Weights of a small transformer language model.
Architecture: RMSNorm before each block, rotary positions, attention and MLP in parallel.
MLP neurons of a small language model. Each row is named by its layer, matrix (up: input weights; down: output weights) and neuron, and shows model dimensions 208-303. Each number is 128 + 24 x the weight over its row's rms, rounded and kept within 0 to 255. Numbers have three digits each.
After each neuron's rows, "raises" lists the tokens whose logits its output raises most directly, leaving later layers aside; "fires on" lists the tokens most often at its 100 highest values on Wikipedia text that the model never trained on. A number after a token or word is its count.

L6.up816:115090137134103164159124117153090129133164126124125179136178132160164158144102100105128158123080147104101125176138146106085167145090136103110132161150152181107110096153087097158087126106107106085158146124091124141106144098155135149111105138109159149133122081139152177149128135120177125145
L6.down816:085099110155101138129115112154111161130153107131134201098143143168169128147115096148114129122120135115088134117115106114152143132098119085142074152126189146108095154148101110102128128132135131117128137128128148117135155139154139084133127145120164111161095081140177128149129146099166117176
raises: " UUP", " SDLP", " DUP", "🔨", "DST"
fires on: " who" 25, "l" 24, " that" 22, " One" 7, "les" 4, "w" 4

L6.up1251:105122142185122141133150160176118080146115159109130122131061149152181081162163089139157142114125111102157133133118135122111115141125120101139127149098116129127097151123113115078182155143078138125180107124147107099123152125162151142117108125149118133136155152161110148112114128107150134139
L6.down1251:111155171111105125093105122128126162160128118134125115177131126149131157100118119093104140154127151081099145137130099138167126128156171117163139111185117153166175139126124126179147095164166180145102112156119148195136116140090143123130107133140156104129058094126112108141133146164139098142
raises: "\n", " ===", "lift", " Pradesh", "arian"
fires on: " as" 31, " \"" 21, "\n" 15, "s" 6, " All" 4, "-" 4

L9.up577:129095112126103184136092123138105116163108120130139126143092139122135134161148128149088152131097104135089126127117088119140164147126102097120157149146169156093123140124133077100148141146128106151118166107139145115112133142114124118098126149102125134184117159142140140109109121117117137134
L9.down577:145165136116110110142142170117130136137145119136115107135156127105112152145117150095139099140123157117144126134114113099112087120115151163137104124107194121100132136142091128134118104122111135117129141133126069120135155135124109153122167135157159125096116150144074129100142138150128132132
raises: ".", " –", " |", ",", ";"
fires on: "," 25, " it" 14, " she" 7, " season" 5

L8.up219:125109097134132137146118116129130088142151124129143158166116138127202160094133128120089126158123145129173143127066133128095155127075084099103104156104176135097128148174099139144136120114136102139144104120130112158133155092117082161140150102126156140131132150117115165138080148160144090144
L8.down219:115112138139096151113141157137132134134124125130173199125120107121132132110140128124150146108118145168137174137138113112143124110104132096128122126136102106137148117118168124113123158102132113181128122161089124172131122116099129109164093135147115141126148158105158162178133151111134107122
raises: "y", "ed", "st", "ies", "ious"
fires on: "s" 18, "-" 14, " first" 11, "ult" 8, " of" 6, "ly" 6

L6.up427:095066114158079186192102093144132126149152131099087153159123124129145143128114087157136103138093123097092127112114148134096119130093137134133076152166146132100091139162095110097103144103106113119159140100136141159119123142130117121162094139162087139157118116152116139144113162151159169153
L6.down427:081109087164108144107104117142120147169135149147124131121129116093151113132120105139117094138132111100110102125096135083119151125096095109151097153152165122127081121143098114122111168113141100151149139105151148134105150157124144152111095128100155139176102135166147138109095155121158152132
raises: " UUP", " SDLP", " DUP", "toria", "ć"
fires on: ":" 35, "ill" 7, "r" 5, "j" 5, "ev" 4, "or" 4

L8.up378:142124124185123169121128129125089171161118162101141154172086142130139102092103131148119098128112112137102129125121102075151169130130135101133152133117161115133063121152150144135151121159157102092115082112141179132134139155142140117117164129113139154148096103126150089134109172148121122110
L8.down378:108121115161127086145122145134152125105121096148161127144159111112161096137097138137113082145143143121131132127103147097106110056156109131106138114127097108133145131112104164116130133127125141124141143163105095152109095090112083128118125116129127151126117130119110129091141124161146144138
raises: "coming", "tal", "ique", "wood", "ical"
fires on: "ing" 25, "ri" 15, " " 15, " as" 12, " |" 7, " over" 4

L2.up763:139128116074167128127148122129091135109127125115142120091098109136123086128103171119123152123151100122146130130105131123205168109151102079100117110156113108119142110115137144172111146176136099137081141153110133147138096114152126176104077139097151109077133104162148138159124136126163095145
L2.down763:126134094176105140158116140155192130156137118129147113164130155131112173112132123125109109115097133128092147120132126134100111141123154183164145155126129148141096163151102123071118090073110127138157125103113135109113145165102131055141171105159090152173123137108094121111137118125099143115
raises: "”", "\")", ");", "):", ")"
fires on: "man" 24, "=" 12, " composed" 11, " Castle" 5

L12.up1041:125121150186145138150138108147074134106142129152118119140118121118122132138134101139084107117100112170128112182111110138141094160129167108125094118113144127137105086113133071089138133142119124145143120138134143120105149133165153129101143181116129182140128093135140137165141186108151116137
L12.down1041:118135087124110143166147113144083129119122147146131115138182071142128110108149148106149100132121152103124127150126131154103100122130171079118152140075191141124143157163151112122164113131137146117137151123082118141128145147140105115111111106157109156109090141095142128144154139141104124132
raises: "\"", "\",", "\".", "ever", "Po"
fires on: " (" 39, " \"" 36, "\n" 7, "'" 6

L9.up429:115108136186126152128129155144073183125145140107121120123093154129148132184103100133143112137089127114154133121114135093091130129127151130118107136137165105107086122128113102132100134152112116132149138110141146110112131080127115089136122166126155111172158071157133134164106135097171088156
L9.down429:108124136115143172106151142125068164118141102134117134131135142128159144145112088104179126119104163151114148127083080114094157108123133112140084112107178132137113114165119160135140121122129098148120141139139115120145172110122127105111108158128106107151150111113116119150111124106163099143
raises: " UUP", " SDLP", " DUP", "🔨", "←"
fires on: "id" 27, "." 17, "9" 8, "s" 7, "'" 7, "5" 5

L12.up105:142147134181126156131082144125114116161163106119100155124114114114155139134137086134156140132112125108142131142093120129119192217124097142149109098150132155112110143156091143116145126123135121116122152127115144141096134096114130129120094100111122135151109101123185108130149133117115135115
L12.down105:152167106143168164117107112123140111131131163135125122154119114095110126112118121122119151142148135137096139125131137142075151157163141100126149066127200130137112149135183117106126126122172105171134112126125139105127122104086113153147155090109151131081125108104154113125134123096108136106
raises: " range", "Djokovic", " result", "6", " impact"
fires on: "s" 17, " which" 15, " that" 9, " can" 6, " to" 4

L8.up21:115137138110128140091111129137101117125103110100112100135139134146156165119137123152120084143106086118093145153134124101101116140125127103123126123135144113104066149115091114129132163123106125088129174103146159101089114152176108073101112132101084144136138146120118182121120117092116152132
L8.down21:143152121119113094164154149111136103112139138135123155186131144099125144101139149167124171152113137176123093208158115148154140105139126097115143111149096120137124079093106114150131147089147113144113099100138178133162107159111129131126118149122105116133165136166127105144136115151130168104
raises: "s", "ti", "ps", "ty", "rit"
fires on: "s" 35, "th" 13, " same" 8, "ter" 6

L9.up205:147128090161119104134101117136125153153163137136147135120118121124162153121134103114155145125136150108111175172118083113102111142080099104169084143140126152112098127155068130104129142128086090160102180138146130137114111136141149147133115130155145158140136122150129152117099165124145116148
L9.down205:128118131132140131115120112126149140157148143117145145115123113119215125136119080079142106118083133135089163136099079111084108118145106154142070182110161134136126111185087136115140124131120111144146173131148134146111084114143125136120117151137172127140118099146111135153115161112165124152
raises: " UUP", " SDLP", " DUP", "🔨", " Pradesh"
fires on: "el" 45, " this" 15, " them" 10, "ev" 5

L8.up342:074135148162131119172125121157167123154152108099164152121108153103164136141126119157124147090124123108113113131115138112144109125142145135097139156139140100116131130147096097149142129091147081139138121116111098124121122163170196130146131142110113135171139152123154090122105160079170082126
L8.down342:128128126116130115135162147137120156106134112127127160115111092131177123157114154106140119071070170122114115068121136148093123120113099143142135135085096138148115152136109146138110121164152127070141127179145085170124161160120078172109157129194145117124123123110112173126153111126168106132
raises: "ley", "land", "ett", "mouth", "ington"
fires on: "s" 27, "ter" 14, "n" 8, "k" 7, "er" 7, "t" 6

L8.up780:132104143124125149133128136155115133149135121120145130132095160118190090143126094100142131158086178087098148139105084108145143104122088100149087170141148160125081100161084114110140143138123112128103155152141104197063118138115115173122094144119113153136136102177133148161137151094159141129
L8.down780:109140133137133138098112146147108149147157120128158136099149128120184128138129097093127106153113147136091134122109084098104116124116085128143066165136177147162096092206103119105165149144124117152129156153156129146100116119159122137118133130115128118153151081167117137148116125127167130158
raises: " UUP", " SDLP", " DUP", "🔨", "Djokovic"
fires on: " well" 25, "ator" 6, "er" 6, "ard" 5, " end" 5, "7" 5

L9.up1021:125161133217126137137092124115144138132162141119171170139086163132151142155113131111110139191137136126129165151114115104109128154102097114075072102132131153108115126128097108116119153099084106079134095123128102102114116130133159138150088173112144126181169160130168118109127154109096122118
L9.down1021:119127152119119135085120129100153131140113118130095100142156117129131113145095085121138102120109146093137132108163156109133114108154148143105109114150162113122141077124156138142160120159147152091117173143148120151147144111134092168128098144103094166122135144115154154089102106119153124104
raises: "ity", "bility", "ities", " number", " Year"
fires on: " (" 14, "/" 11, " the" 11, "-" 10, "ger" 8

L11.up1237:155137141145089114125146107148075171144112097107120126146091131116160152124137127131131142130125119120115127113129132145094107150139128132122096122126126119142107110192112079093142168181108096134100120088120160103151175148143120140112081176124142150138111132160164157149093135149162095139
L11.down1237:133104144130081130095108102173135100143110125157137111137096133144176147164103108150104105136134125128120160112156148144092136101133126104153112099132183133111157120126128151176095155130111126118116119103136133104095108127139142123100110105098120139128122124136125135139150170143136153065
raises: " UUP", "🔨", "Djokovic", " SDLP", " DUP"
fires on: " Be" 16, " Ro" 13, " Cha" 8, " Ne" 8, " be" 6, "0" 5

L8.up1045:121137118148119152137128145192129148133135099104147148120109139135133093152136110142110141155101137088151118150137130104091130186111126064144124138105137125101102156134110104140159115127170083106112128153143126109114129165168123152151165099111163099096074144111117157126096129139114142159
L8.down1045:131118132143159116065088100152130181106108095129144118114149113135129125138146113110164107121167097156167155163133097096122077149123103187115147144123141148154151132142130117163175093097121112150094130149099111080108133146117110114120119069094132108135121095138151113135112154121098121128
raises: " include", " were", " their", " have", " are"
fires on: "s" 53, " and" 14, "es" 9, "ins" 6

L9.up27:149128151166126135120088121145142121127165103096136170101123120132143128165128098092128144117103159136129154142122094075093099151105129138142092134161117125096090123149106100135129162115109113121132143114115110116116136123156170100094079157134131136113141087118109145125116138109149103164
L9.down27:145140153157147148123104116110110134135177110153144110124107158104186102128076090101148115121092162114110158128112080120119104136127124162164069142157157125141117087187113152142120149119114135120140176100126153146134119130116123133111117183131151115127128101159085132159107147113118140127
raises: " UUP", " SDLP", " DUP", "🔨", "Djokovic"
fires on: "s" 43, "." 17, "'" 4

L2.up1127:117123123127166128121160131118164113151129136131138125111119149132126146151105082129126196103155144123131166185149109115127138118073111117112123152131120115109117089160119164117115124085138143175106161160144145135127184129124114149133068132102153137144144100131120121143111139091163157182
L2.down1127:099117118111142156108157083120130131124118141128159083118109169135164151147130137106113155093100108094121157150114123111092163146134129102139092135134107154108097092135096193142103118106113146132116161154146160155124159114119147135074091120099107089143176112105127174166159113110122133141
raises: " UUP", " SDLP", "ledge", " DUP", "wich"
fires on: " single" 12, " Rock" 12, " Green" 12, " Albums" 8, " rock" 6

L9.up380:094144146165125120149121096137087145124125077090143128110096102138117137113109153122098134129118109070136148170112139098092126132108130129122105121181118154126090119150072076105126147134138153141166170143143151128102099123170149112150124097124098108151109140132133125092145137089172131147
L9.down380:160139124155149104130140149141115127163108091141148152139131157157105100108138100131152105127141140133153120152155094074088126111150112110136129139098099158140146112181115089159144142134127120110166131127126151124100148104087085169152156115146106092149132131130135087090102145131170106169
raises: "gin", "tern", "ium", "iff", "ty"
fires on: "d" 23, "t" 13, "n" 11, "'" 6, "en" 6

L8.up37:132138163146139131112146096117134146183145148139115128155123133136140126126099112095147130120106159100119123142108091133076111140155108116165083147136155148106122110149127089129111186137151103090166114124175115112115163120142155099121083143115123149173203103157107182151173175115153128121
L8.down37:075138138173129172117120097133093149134147113126124131145127123151149081139119062104142142117124147093110124149110121091095131166137104132163103157152202141107126113188136084128148157114103122109114144126125121128084124121181171093138084168109139161145141090139124124137157164134143103148
raises: " UUP", " SDLP", " DUP", "🔨", "Djokovic"
fires on: "id" 15, "pi" 14, " Preced" 13, " W" 7, "1" 7, "j" 5

L6.up262:116141136142134139139111105110118136125180109145169158138116142168179146123104111120111155104079167129115113143093107110087158107111121094137102162134140139136070120162097129111054145100099126099099162126125138167117102135154147098130148115080117179152097088144140118154148164122111118173
L6.down262:092119130139126161157095101113131191122176115151155126125101137107174142113144098101139148124095147126086152157106122148102129118106119072129092185152158183138116052172094118137102140096123127140155116137144119138133130147124112119131128142129152140181068103136131130142126152102160110160
raises: " UUP", " SDLP", " DUP", "🔨", "ović"
fires on: "age" 18, "ue" 10, "k" 10, "d" 9, "t" 5, " round" 5

L9.up699:095128126147118118161140141150125138128151106144081128126158120144075121129133133147128107115137145164189094171068130114134161113133114117143164129074123154103098168103154101096110100165124148100106132117110125115120160104132109177116101129161117132127117124121139158115170133135170141112
L9.down699:126112110122137133159157118131148089120106128135169132173114123121204148134132095091140092125125128124087161125137040147124087109135126121135104138142081116135111079151078169112123147092094109156134166119146110130157091125115121145133152164120096120108151124163154090157098116106107112159
raises: "\")", ")", "})", ").", "”"
fires on: " |" 40, "-" 7, "0" 6, "9" 5, "1" 4, ":" 4

L12.up905:098113123168138165144070147139093136159157080144130088144102149148170120148110105150131121122135117122097130135123150086145079166133100105109110139107147114113082112114117072104119115106107125129175154153130156127079098134144143201132123167109131168136132131120155160128139142134121133096
L12.down905:114137118156160156089109154149131167114122104141142088115132148124137147158145150150100136137124130114108114113134096148150143139127114105136151084131242116140140121124138089122114122127124130111152095127117157125136119186137107158127110107129133136097146121162073141126104157101156117162
raises: " UUP", " SDLP", "🔨", " DUP", "Djokovic"
fires on: "born" 18, "1" 16, "–" 12, " born" 9, "2" 9, " " 6

L9.up200:115126121179116142138115098161104143124143117142100140124121164120158138155101064090151149200102137055115144144123118116091147113122133117148124177134151169121115107199120120107114142107135104112129134146141104142125131122145106140135102117136118129143119074155125165156119132105122135111
L9.down200:127138126143159158138102137114135130137149115144153125120108157110185136143098098060173130124117166118103142121102084131106106113130110145171067158115180145129130090171089131142117163107122110159129155139149099115131109117122126124118102135136137141127140097152096139155123142108117116150
raises: " UUP", " SDLP", " DUP", "🔨", "Djokovic"
fires on: "s" 49, "elli" 4

L8.up905:126094136136121132129150130133127114139146124128182129133146148158143133136140129088133137160100166089098136151122092115133106098111102146159113175158144132126106112139089146070098168132133124128113149107159105151104124149174150128100143148087128140158134103114149122124141113117155155128
L8.down905:120116112122116153111116154141101127124159088143151139112150128132192146147146114089133147161125171132096131135077106100125132137124098123152082154154168121107112089198101139087110144118147118169125170129164135139109128129162138096118131130108146135174130098163113107128129138113154156151
raises: " UUP", " SDLP", " DUP", "🔨", "Djokovic"
fires on: "al" 37, "st" 10, "ing" 7, "le" 5, "s" 4

L9.up422:101131132148119152110107101118134105130154139131107119102108166113162145179133120103125157179116144126076125164127122139111132140140100143167101133176144156125115119182120130086104119113110123112134145097144114155110179140126125151103118136121164143158096120147106120107122124120150147121
L9.down422:112125094144121147095109110114110144132130107139133116106161147129198142158098105082148127133106164130097154141098100130084113119105122165164060164141164148128098114170091132112121149117122162132153144144148104156091133133125103124157128146125157135140126115162108124149123172125157132139
raises: " UUP", " SDLP", " DUP", "🔨", "Gls"
fires on: " there" 17, "9" 14, "," 14, " There" 12, "0" 9, "." 9

L11.up553:064137096167123195137150136123099159106147123116132117122143158130138108129102173058151130165134137164104110101089151126142146136127157129132105118140192091128140086181130119131123124139166066127151149108151197118086122121153126149121141167110165126126093139116130098122075094147162140197
L11.down553:111141097150123150145146126131118121129107135149105124091159138088126127138116134131136141119142140103118133104163152126183132105121138103125135101137197145143164164126152130132159149125196083113130168101128137129113134146119128123155111123162125100151113137147113097098122148144146132168
raises: "-", ",", ".", "0", "q"
fires on: " " 100

L8.up1215:127077075116103142127144131118109150123128135088122128115134118128159145093107124159129157130106126145111110124108100136113170165107075127097116125101139131107108089118110096098130157146158093121116146113143151136087130132147093143094151147174114150118102126085132155140123119130158138132
L8.down1215:116122104172136110131126094130140143156114119114097160094148112087091112113125142092134105131129150124100122118107107113118106113120139113109138147094134126102108117122128135099101160108082142101135127115136087076148148111138123125147135158086083129073135087126118118138104113136129141114
raises: " these", " this", " it", " they", " you"
fires on: "," 50, " of" 18, " when" 10, ")," 6

L9.up35:158152133131172117128088121145115159133109108100130155111093139147202095114128077108143114157084128088092159185107109113115098135084119117116101126154145140106115168170077141116148136097132081094114183113122105116111095144138109158103099148110098125107143117130132152149128157084148101147
L9.down35:130181129127171139125106129133108150142116128108139163125141128136177152136126102087148112114114175123092167125117076118105105106119097173160091127124156110141118126159094155099150135121140120135134151132157111125144111122157105140140143153123110118118156102150127143144110133113174120142
raises: " UUP", " DUP", "Gls", " SDLP", "\")"
fires on: "}" 31, ")" 20, ":" 7, "." 4

L8.up164:103115147153147172124098164140093160192166092129120134116123160148166106099124118139117134133130162121112129126074105075130098141098101085127113169159180123103102112175116123109119173123111127121098143124156135147098126098153118135107097115159135139151105104142112099147154140114156132162
L8.down164:126122148145145159126084169151101162145134102130142149116130144154202131148130105117146135146130168128092135130076103121112119111101069110132096164154174142108109095186113129106106164122113125142128146157154129155101131108152133136110111142120135140152119073158111119153097133117175130164
raises: " UUP", " SDLP", " DUP", "🔨", "Djokovic"
fires on: "5" 16, "0" 16, "6" 6, "ze" 4, "O" 4, "N" 4

L8.up18:160136146175154139174129136128104109164140113128174138148107139143133143147121112108087130118141150099125118143133106122109106134108094125142085154158130147112105140163126111116123144141085126124147152129178119208083127142136127177105102114105096177123133112148159110077189168102111158150
L8.down18:125115148121132157104116131160095148145163124139160094156111143133170150168113094104141135129131119142071132097077097130087155146139097139163107138167165166151096131178107123102135158137098113114153166141149122104099110110146126160130109159104086134136160060166131132140107138113175130145
raises: " UUP", " SDLP", " DUP", "🔨", "Djokovic"
fires on: "," 60, "an" 6, "tin" 4, ")," 4

L12.up340:150156130158175206118127151169108153166175114133121146124087134127128130113190070144144137123135122122097109110108112126070138143126131138138133137099186138136111111105151087078172156130146169140101117138118120093172151098124104110087121160086111154145137115113166131107159095108137089120
L12.down340:113114148136123110114122094098130112121113139079133106169148075109121105124125157110114113122131142143125120117145115150149119100151136127136113151117246140122091117127106151149139129132133148132115099132094123116106094124120143091138154113143103126140127140112097149133102098107158145120
raises: "re", "\"", "\")", "now", "as"
fires on: "\n" 50, "-" 24, " (" 15, "/" 6

L2.up337:071125123155154145124095100126135160151153129111121111128128162144146149124132130141078146144143129139151133137112129134096182120084130062122118117145145094105110098131115150140120118092102114113129136120137152151121162106138092113114146148154156159166101105098142115124122163106174112168
L2.down337:097085142127150165114125097145128158133160141105130130103112173151170141112128124152120141156137122129128114124111127131090170141117120114123111140163182110104077068141109121116136132117131133109110136111161164143132149151133135088110122121110136175140097113115159113132107142112148114148
raises: " UUP", " SDLP", " DUP", "Djokovic", "ğ"
fires on: "," 52, " of" 10, ":" 8, "+" 8, "-" 7, " about" 4